Weights of a small transformer language model: RMSNorm before each block, attention and MLP in parallel.
MLP neurons of a small language model. Each row is named by its layer, matrix (gate and up: input weights; down: output weights) and neuron, and shows model dimensions 176-239. Each number is 128 + 24 x the weight over its row's rms, rounded and kept within 0 to 255. A neuron's up and down rows have the sign that makes its largest values positive.
After each neuron's rows, "fires after" lists the tokens most often just before its 100 highest values on Wikipedia text that the model never trained on.

L3.gate218 [179 111 138 136 152 105 135 133 124 143 142 144 128 145 111 148 141 152 200 137 140 135 126 101 111 145 133  74 138 126 132 155 144 148 117 144 141 140  89  99  81 150 123 144 120 137 148  67 161 144 139 157  99 157 118  96 128 109  72 131 127 165 153 146]
L3.up218 [134 120 113 126 130 100 118 109 175 153 155 127 149 110 150 157  85 128 130 164 144 130 128 125 147 135  73 107 151 145 140 126 114 144  99 114 123 156 142 145 115 167 118 120 157 130 156 137 138 192  90 130 138 129 137 148 110 133  88  83 110 136 120 130]
L3.down218 [100 110 104 112 109 128 136 134 140 123 195 142 135 140 115 107 123 116  87 119 108 165 123 109 156 115 101 142 131 100 173  93  81 115 151 134 160 138 121 111  95 143 121 138  92  97 146 145 110 141 116 130 100 133 143 137 162 108 146  85 155 117  91 120]
fires after: " H", ": H", " h", "h", " Sh", " Kh"

L3.gate407 [149 102 146 155 144  99 116  90 151 130 117 109 142 137 146 126 125 108 140 104 123 126 114 123  79  93 151 136  91 147 133 144 116 152 128 139 105 119 150 101 159 119 131 120 115 109 146 104 146 147 141 158 127 145 139 144 110 118 131 131 116 102 104 137]
L3.up407 [ 66 130 121 192 107 120 120 172 108 164 114 169 197 135  90 137 149 118 153 156 138 139  86 151 119 105 144  92 153 112 135 113 121 142 153 142 160 142 142 114 128 136 140 101 141 115  88 111  84 128  98 111 125 106 131 108 131 117 123 119 122 125 129 118]
L3.down407 [103 107 131 126 118 126 147 142 118 134  91 103 171 155 119  95 145 126  98 144 140 142 100 118  62 143  93 128 122 137 160 126 140 174 133 135  74 119 176 124 140 137 140 107 131 134 131 112 121 141 116 124  90 143  87 133  95  77 136 172 134 136 151 118]
fires after: "1", " res", "S"

L3.gate575 [119  98 140  77 136  91 115 108 137 134 137 113 144 146 140 120 122 135 153 129 139 120 102  75 103 132 151 101 156  99 126 152 150 130 121 102 117 136 132  81 116  95  99 169 105 114 102 113 129 135 154 103 101 137 121 151 132 158 102 195 129 118  89 138]
L3.up575 [131 135 148 142  94 100 162 152  83 137 117  91 160 160 138 116 101 107 116 155 140 151  98 119 122 120 116 136 155 134  98 144 135 143  81 118  89 105  96 119 110 109 138 113 100 128 122 111 139 152 154 109 138 133 156 147  79 134  99  92 130 132  96 170]
L3.down575 [151 100 148  91  78  95 125 140 110 147 148 114 115  99 160 109 142 132 128 102 116 127 173 154 138 112 128 109 174 127 136 120 102 137 113 158 106 166 180 111  89  96 120 167 133 144 142 108 144 120 134 184 103 138  93 141 110 123 146 132 140 111 113 125]
fires after: " H", "ij", " Y", " X", "ah", " J"

L3.gate296 [134 164 118 171 121 153 133 161  78 103 119 130 124 126  99 166 192 112 140 164 118 158  56 127 136 137 102 127 114 101 158 157  72 123 117 133 171 120 111 151 148 134 125 132  92 106 102 120 124 126 144 131 194 138 131 139 133 163 127 114 155 124 143 134]
L3.up296 [112 114 149 114 109 127 161 163  90 128 100 117 103  97 109 153  90 176 203 129  92 159 176 153 127 133  94 122 131 164 101 142 128 134  87 134 143 149 132 127 138 127  99 144 112 189 106 106 137 151  93 117 159 157 155 149 154 138 143 156 121 174 134 115]
L3.down296 [151 143 185  72 158 133 127 141 135 111 169 152 137 146 145 131 153 180 162  98 137 128 163  88 131  89  74 131 149 133 105 101 151 137 112 137  88 102 128 199  89 161 112 131 143 133  90  99 105  94 157 140 149 117 147 137 139 115 140 160 123 155 153  97]
fires after: " | ", "; ", "°", "}", ") | "

L3.gate483 [145  99 160 118 145  96 115 148  99 105 145 130 149  63 119 111 116 137 114 127 111  98 159 162 123 140 142 134 148 186  95 121 139 137 102 150 113 158 127 164 118 123 145 135 114 111 150 148 109 164  97 141 150  98 105 101 138  96 142 137 138 129 102 167]
L3.up483 [116  90 158 135  99 144 122 134 108 149 124 120 137 106 151 121  92 173 114 159  80 136  84 156 138 103 124 112 131 148 123 118 139  98 148 102 175 117 124 143 136 128 139 150 114 150 114 129 149 164  83 191 126 103 120 123 157  79 141 133 146 109 135 131]
L3.down483 [ 94 148 150  82 143  77 151 106 146 125 153 108 129 158 102 107 144 138 110  92 124 141 173 145 144 179 118 108 178 161 123 110 132 158 149 146 105 165 123 164 154  93 110 116  76  96 134 117 111 131 117 113 150 119 114  88 153 167 155 132 107 146 115 174]
fires after: ",", " ISBN ", ".", "8", " ", "4"

L2.gate411 [147 173 147 145 123 100 128 115 144 114 128 138 107 130 130 145 121 132 118 139 129 159 134 115 125 106 128 117 148 125 127 128 141  95 186 114 129 120 128 118 139 129 178 125 194 124 117 142 108  93 109 130  62  97 114 157 132 114 133 118 112 143 163 121]
L2.up411 [113 148 138 141 130 144 124 128 149 157  95  69 133 107 112 126 125 116  99 103 168 128 118 131 131  67 141 153 137 103 143 149 122 134 167 135 122 108  61 117 121 119  80 107 154 134 110 141  92 149 173 149 104 107 143 104 127 123  99 121  99 161 123 141]
L2.down411 [136 157  87 115 121 160 166 114 105 126 172 144 144 185 138  82 112 134 201 151 109  80 145 172 131 142  78 106 153  92 153  94 151 102  80 129 125 133 143 129 115 137 147  82 110 121 124 144 108  94 107 120 132 160 114 119 142 193 132 117 107 102 135 137]
fires after: ".", " pres", " d"

L3.gate633 [115  85 146 146 117  90 117 194 131 104 135 117 176 136 108 110 213 162 115 112 116 161 155  89 139 132 146 164 111 121 166  99 165 153 126 132 121 100 152 134 124 147 130 124 125 132 134 146 163 118 128 175  95 129 104 136 179 145 153 102 136  83 165 118]
L3.up633 [155 179 181 119 138 130 146 185  96 141 148 169 143 191 115 137 126 120 149 148 124 137 139 154 119 115 116 129 167 122 131 118 102 170 160 121 205 117 150 117 156 135 129 139 170 144 144 124 119 123 116 166 120 126 120 124 103 100  84 104 125 110 135 134]
L3.down633 [130 179 123 128 153  95  96 150 135 136 135 141 104 112 143 120 128 127 145 151  97  96 140 124  90 168  85 130 101 186 143 122 164 106 146 148 132 102 120 116  85 123 144 184  98 119 162 118 150 106 141 119 133  93 145 122  98 112 169 153  95 152 141 138]
fires after: " (", " \"", "-", " under", " over"

L6.gate287 [149 147 137 153  78 137 127 118 109 155 165 122 160 138  97 144 127 137  76 104 123 106 158 130 120 137 115 118 133 172 148 147 168 123 122  87 160 114 141  85 134 132 132 111 107  79 111 108 154 157 116 170 108 140 103 152  95 119 137 134 140 122 127 142]
L6.up287 [137 127 155 161 101 135 131 149 115 169 150 168 161 142 114 155 138 158 166 179 144 129 118 157 136 140 130 131 160 144 109  81 135 128 143 139 141 134 143 122 103 175 118  99 116 120 130 133 133 115 138 100 159 141  42 126 118 152 167 127 187  73 118 123]
L6.down287 [133 103 140 113 125 133 125 111 108  87 135  65 105 134 115 105 139  95 139 112 118 122 139  78  96 133 141 127 132 141 119 164 142 127 118 134 124  94 152 117 116 154 101 161 126 142 124 127 131 123 155 127 128 124 121 119  99 104 140  90 140  90 110 129]
fires after: " st", " St", " H", " | St", "St"

L7.gate166 [152 108 132 140 102 108 125 124  82 165 129 128 157 149 132 127 131 164 131 159 129 113  87 193 172 122  75 152 156 152  97 126 111 159 112 135 165 123 111 119 118 116 111  96 147 134 140 131 139 122 127  79 142 129 153 108 134 134 102 165 131 131 141 117]
L7.up166 [178 146 142 117 124 132 154 129 130 174 136 131 141 125 111 129 113 143 139 123 173 147 154 124 144  95 154 144 149 123 130 121 158 133 143 102 123 124 164 155 120 127 101 113 143 150 125 150 157 110 102 135 118 122 129 102 119 161 110 144  77 115 147 145]
L7.down166 [125 152 110 129  90 145 120 201 137 109 167 117 104 157 123 116 107 172  91 110 138 117 121 149 113 126 108 130 148  98 132 136  92 141 134 134 138 135  85 114 108 139 131  87 135 119 117 148 103 133 140 160 146 101 109 147 117 139 145 140 139 118 136  87]
fires after: " H", " h", " Mot", "h", " | H", " str"

L7.gate110 [121 148 139 110 167 157 120 113 139 158 142 112 117  86 103 121 122 144  84 156 123 126 138 116 102 140 110 106 141 160  94 120 146 181 137 100 116 114 121 184 138 105 143 141  80 158 123 145  93 130  95 138 102 121 127  86 122 138  93 102 118 134 112 151]
L7.up110 [131  31 134 105 155 165  86 126 148 100 123 114 130 123 123 126 136 109 124 136 123 141 151 133  93 153 125 172 168 158 141 151 134 169 113 136 113 121 126  95 132 134 128 131 116  96 124 105  84 160 143 130 105  98 144 136 137 133  99 148 118 175 131 173]
L7.down110 [111  92 130 127 153 106  92 103 120 101 122 170 100  77 107 104 168 103 154 132 114 117 142 135  89 112 189 129 127 122 111 129 150 128 103 163 130 114 152 121 128 148 122 112 148 115 132 141 140 112 104 138 123  83 148 163 101 134 109 160 143 158 130 133]
fires after: "-", " ISBN ", ": ", " ", "0"

L3.gate25 [151 153 103 171 158 133 145 145 128 118 133 122 114  82 142 117 142 115 164 156 115  89 157 139 140 155 138 102 135 173 115 131 142 102 152 127 130 153 141 122 118 157 113 131 159 164 106 109 154 142 113 167 100 118 108 126 129 131 151 122 150 100 110 155]
L3.up25 [140 112 122  89 114 153  73 133 148 149 109 163 135  87  86 137 129 136 113 115 118 132 136 130 131  98 117 126 157 103 127 156 136 166 160 116 129 133 104 117  99 119 140 101 134 149 146 156 122 104 108  68 148 156 115 146  90 140 134 113 119 121  94 152]
L3.down25 [101 136 100 129 103  83  94 139 126 121 112 173 132 113 118 141  86  80 108 158 134 143 147  99 127 104 142 130 128 136 129 137  96 156 131 160 135 134 156 157 100 115 142 149 148 155 147 106 136 126 140 120 116 120  96 172 148 136 191 144 137 115  83 113]
fires after: " | ", "°", " s", "–", " | W ", " (born "

L2.gate591 [115 144 109 146 103  80 120 109 139 119 118  96 175 133 121 121 128 165 135  83 112 139 121 151 126 121 122 138 144 147 146  91 113 134 160 137 145 117 165 132 121 135 147 136 129 119 109  93 197  96 140 118 135  98 106  76 136 116 113 140 149 153 146 144]
L2.up591 [130 130 151  83 106 152 108 126 151 168 121 148 124 125 108 144 109 138 128 136 153 159 116 105 123  98 110 124 153 117 182 119 102 172 136  71 152 101 113 102 136  84 131 117 147 134 136 137 144 142 162 180 116 128 141 122 144 153 127 135 142  99 145 113]
L2.down591 [126 151  96 141 116 105 113  87 111 129 143 121 122 118 111 151 113 148 119 120 137 146 117 119 154 134 152  96 158 141 134 119 122 181 104 114 149 156 130 146  80 143 129 125  99 158 155 130 184 156 149 124 157 120 100 101 137 139 114 145 156 117 144 104]
fires after: ",", "| ", "1", " I", "\n\n", " pm"

L3.gate436 [143 130 130 144 119  92  85 146 126 126 164 107 141 135 119 127 124 141 134 147 128 131 134 116  98 117 119 125 110 128 127 120 140 153 172 104 133  74  83 139 130 164 155 102 143 137 129 135 198 151 108 130 152  88 183 147 129 143  88 147 153 127 131  98]
L3.up436 [124 170 157 177  92 102 120 176  75 134 155 117 152 129 121 150 134 123 132 149  82 120  76 137 123  94  85  99 155 175 110 144 169 108 149 132 120 144 116 104 159 164 107 128 120 126 145 137 103  99 141 126 128  87 130 113 111 136 148  63 134 122 134 144]
L3.down436 [148 126 108 133 133 128 171  65 131 127 158 124 113  97 150 133  97 117 136  96 138 121 154  92 106 180 166 135 116 163  96 120 142  90 104 117 106 151 135 112 112 101 113 111 118 113 121 120 106 156 158 143 145 123 145 176 107 127 161 125 139 150  75 140]
fires after: " \"", " sub", " (", " | \"", "/", "-"

L6.gate292 [105 118 159  83 115 126 127 118 123 135 130  88 160 145 130 129 169 156 150 117  97 105 139  98 167 154 120 129 128 134 161 118 106 139 166 124 123 134  85  84 128 134 145 112 127 138 126 103 154 108 154 133 118 189 116  86 137 106 105 155 147 127  97  94]
L6.up292 [132 142 105 128 122 173 100 111 123 151 131 120 102 137 130 173 144 146 133  83 148 143 109  64 105 140 149  99  97 136 132 134 151 140 158 134 115 148 143 141 133 144 134 174 125 113 114 117 163 136 104  96  94 105  89  91 131 139 102  98 148 160  92  89]
L6.down292 [134 162 135 120  98 125 135 152 148 168 145 153  84  89  96 141 171 113 103 117 167 146 175 155 129 109 155  56 137 112 148 106 126 131 126 114 141 127 111 107 128 106 149 150 135 138  87 102 117 120 144 117 109 178  99 108 122 139 129 134 142 103 113 123]
fires after: " St", " P", "sp", " an", " sp"

L6.gate59 [126  79 108 119 134 122 103  98 136 127 112 130 104 113 126 118 106 109 111 137 160 191 160 146 167 151 125  99 142 139 141 124 154 144 135 128 116 168 128 149 110 124 141 139  91  91 143 152 115 121 136 126 126 118 150 135 101  93  99 157 131  89  72 113]
L6.up59 [ 97 130 169 106 102 143 151 160 150 140 162  94 130 116 113  91 118 161 170 148 130 125 154  92 100 128 162 123 115  97 136  73 132  81 104 134 113 133  89 133 120  89 151 162 110 192 146 140 122 114 103 142  95 137 134 167 101  96 108  83 123 148 131 104]
L6.down59 [124 115 142 183 161  87  71 133 130 130  76 145 120 149 145 124  92 108  95 133 128 130  95 146 172 158 124 145 119 126 140 195 155 158 157 146 144 118 101 125 133 154 132 148 120 158 128 139 130 110 172 138 136 152 135 160 128 117 103 152  80 147 143 107]
fires after: "2", "1", "88", "8"

L7.gate226 [136 134 134 114 126 135 137  92 111 131 128 111 113 106 119 158 119 113 130 112 114 131 167 114 141 131 138 116 127 125 166 134 105  89  94 114 106 142 135 140 108 148 174 142 132 167 149  83 122  84 129 116 101  88 109 133 142 109 157 202 139 137 112 188]
L7.up226 [124 129 150 179 137 128 145 113 135 131 121 143 183 131 146 118  74 103 103 139 118 177 167 121 109 155 131 133 152 105 112 175 142 142 142 141 117 131 101 119 109  88 117 103 154 146  77 116 103 164 133 129 131 184 126 165 124  85 125 102 143 151 110 137]
L7.down226 [ 87 108 112 121 185 169 100 141 138 147 167 127 132 135 142 110 127 115 169 172 124  95 129 120 122 122  77 110 120 149 108 147 139 125 124 139 116 128 110 146 117 127 131  87 144 177 122 131 146 169 111 126 131 139 100 160 119 134 134 127  79  84 115  95]
fires after: "1", "8", "87", "88", "2"

L3.gate465 [165  72 128 144 113 130  73 165 112 144 145 130 148 160 104 122 129 183 124 162 210 111 135 164  79 119 118 134 127 125 146  89 169 150 134 146 160 100  90 109 124 134 117 119 159 129 161 105 150 129 125 133 140 146 104  93 148 155 104 129 139 144 126 122]
L3.up465 [114 114 123 101 113 135 143 155 101 108 108 179 133 165 116 130 146 148 131 158 151 114 121 120 159 126 100 163 144 157 135 100 107 148 143  98 158  72 125 101 125 125 172 145 147 119 164 143 129 153 123 130 137 135 132 133 169 129 120 110 158 121 100 113]
L3.down465 [143 124  94 108 170 107 152 120 142 176 146 141 123 145 118 117 166 123 158  86 111 110 137 136 105 151 151 101  98 129 134 120 148 165 129  91 101 146 177  65 112 126 133 119 218 129 111 117 109 113 104 123 142  92 113 127 122  71 116 103 107 152 151 136]
fires after: " \"", " (", " as \"", " '", "i (", "-"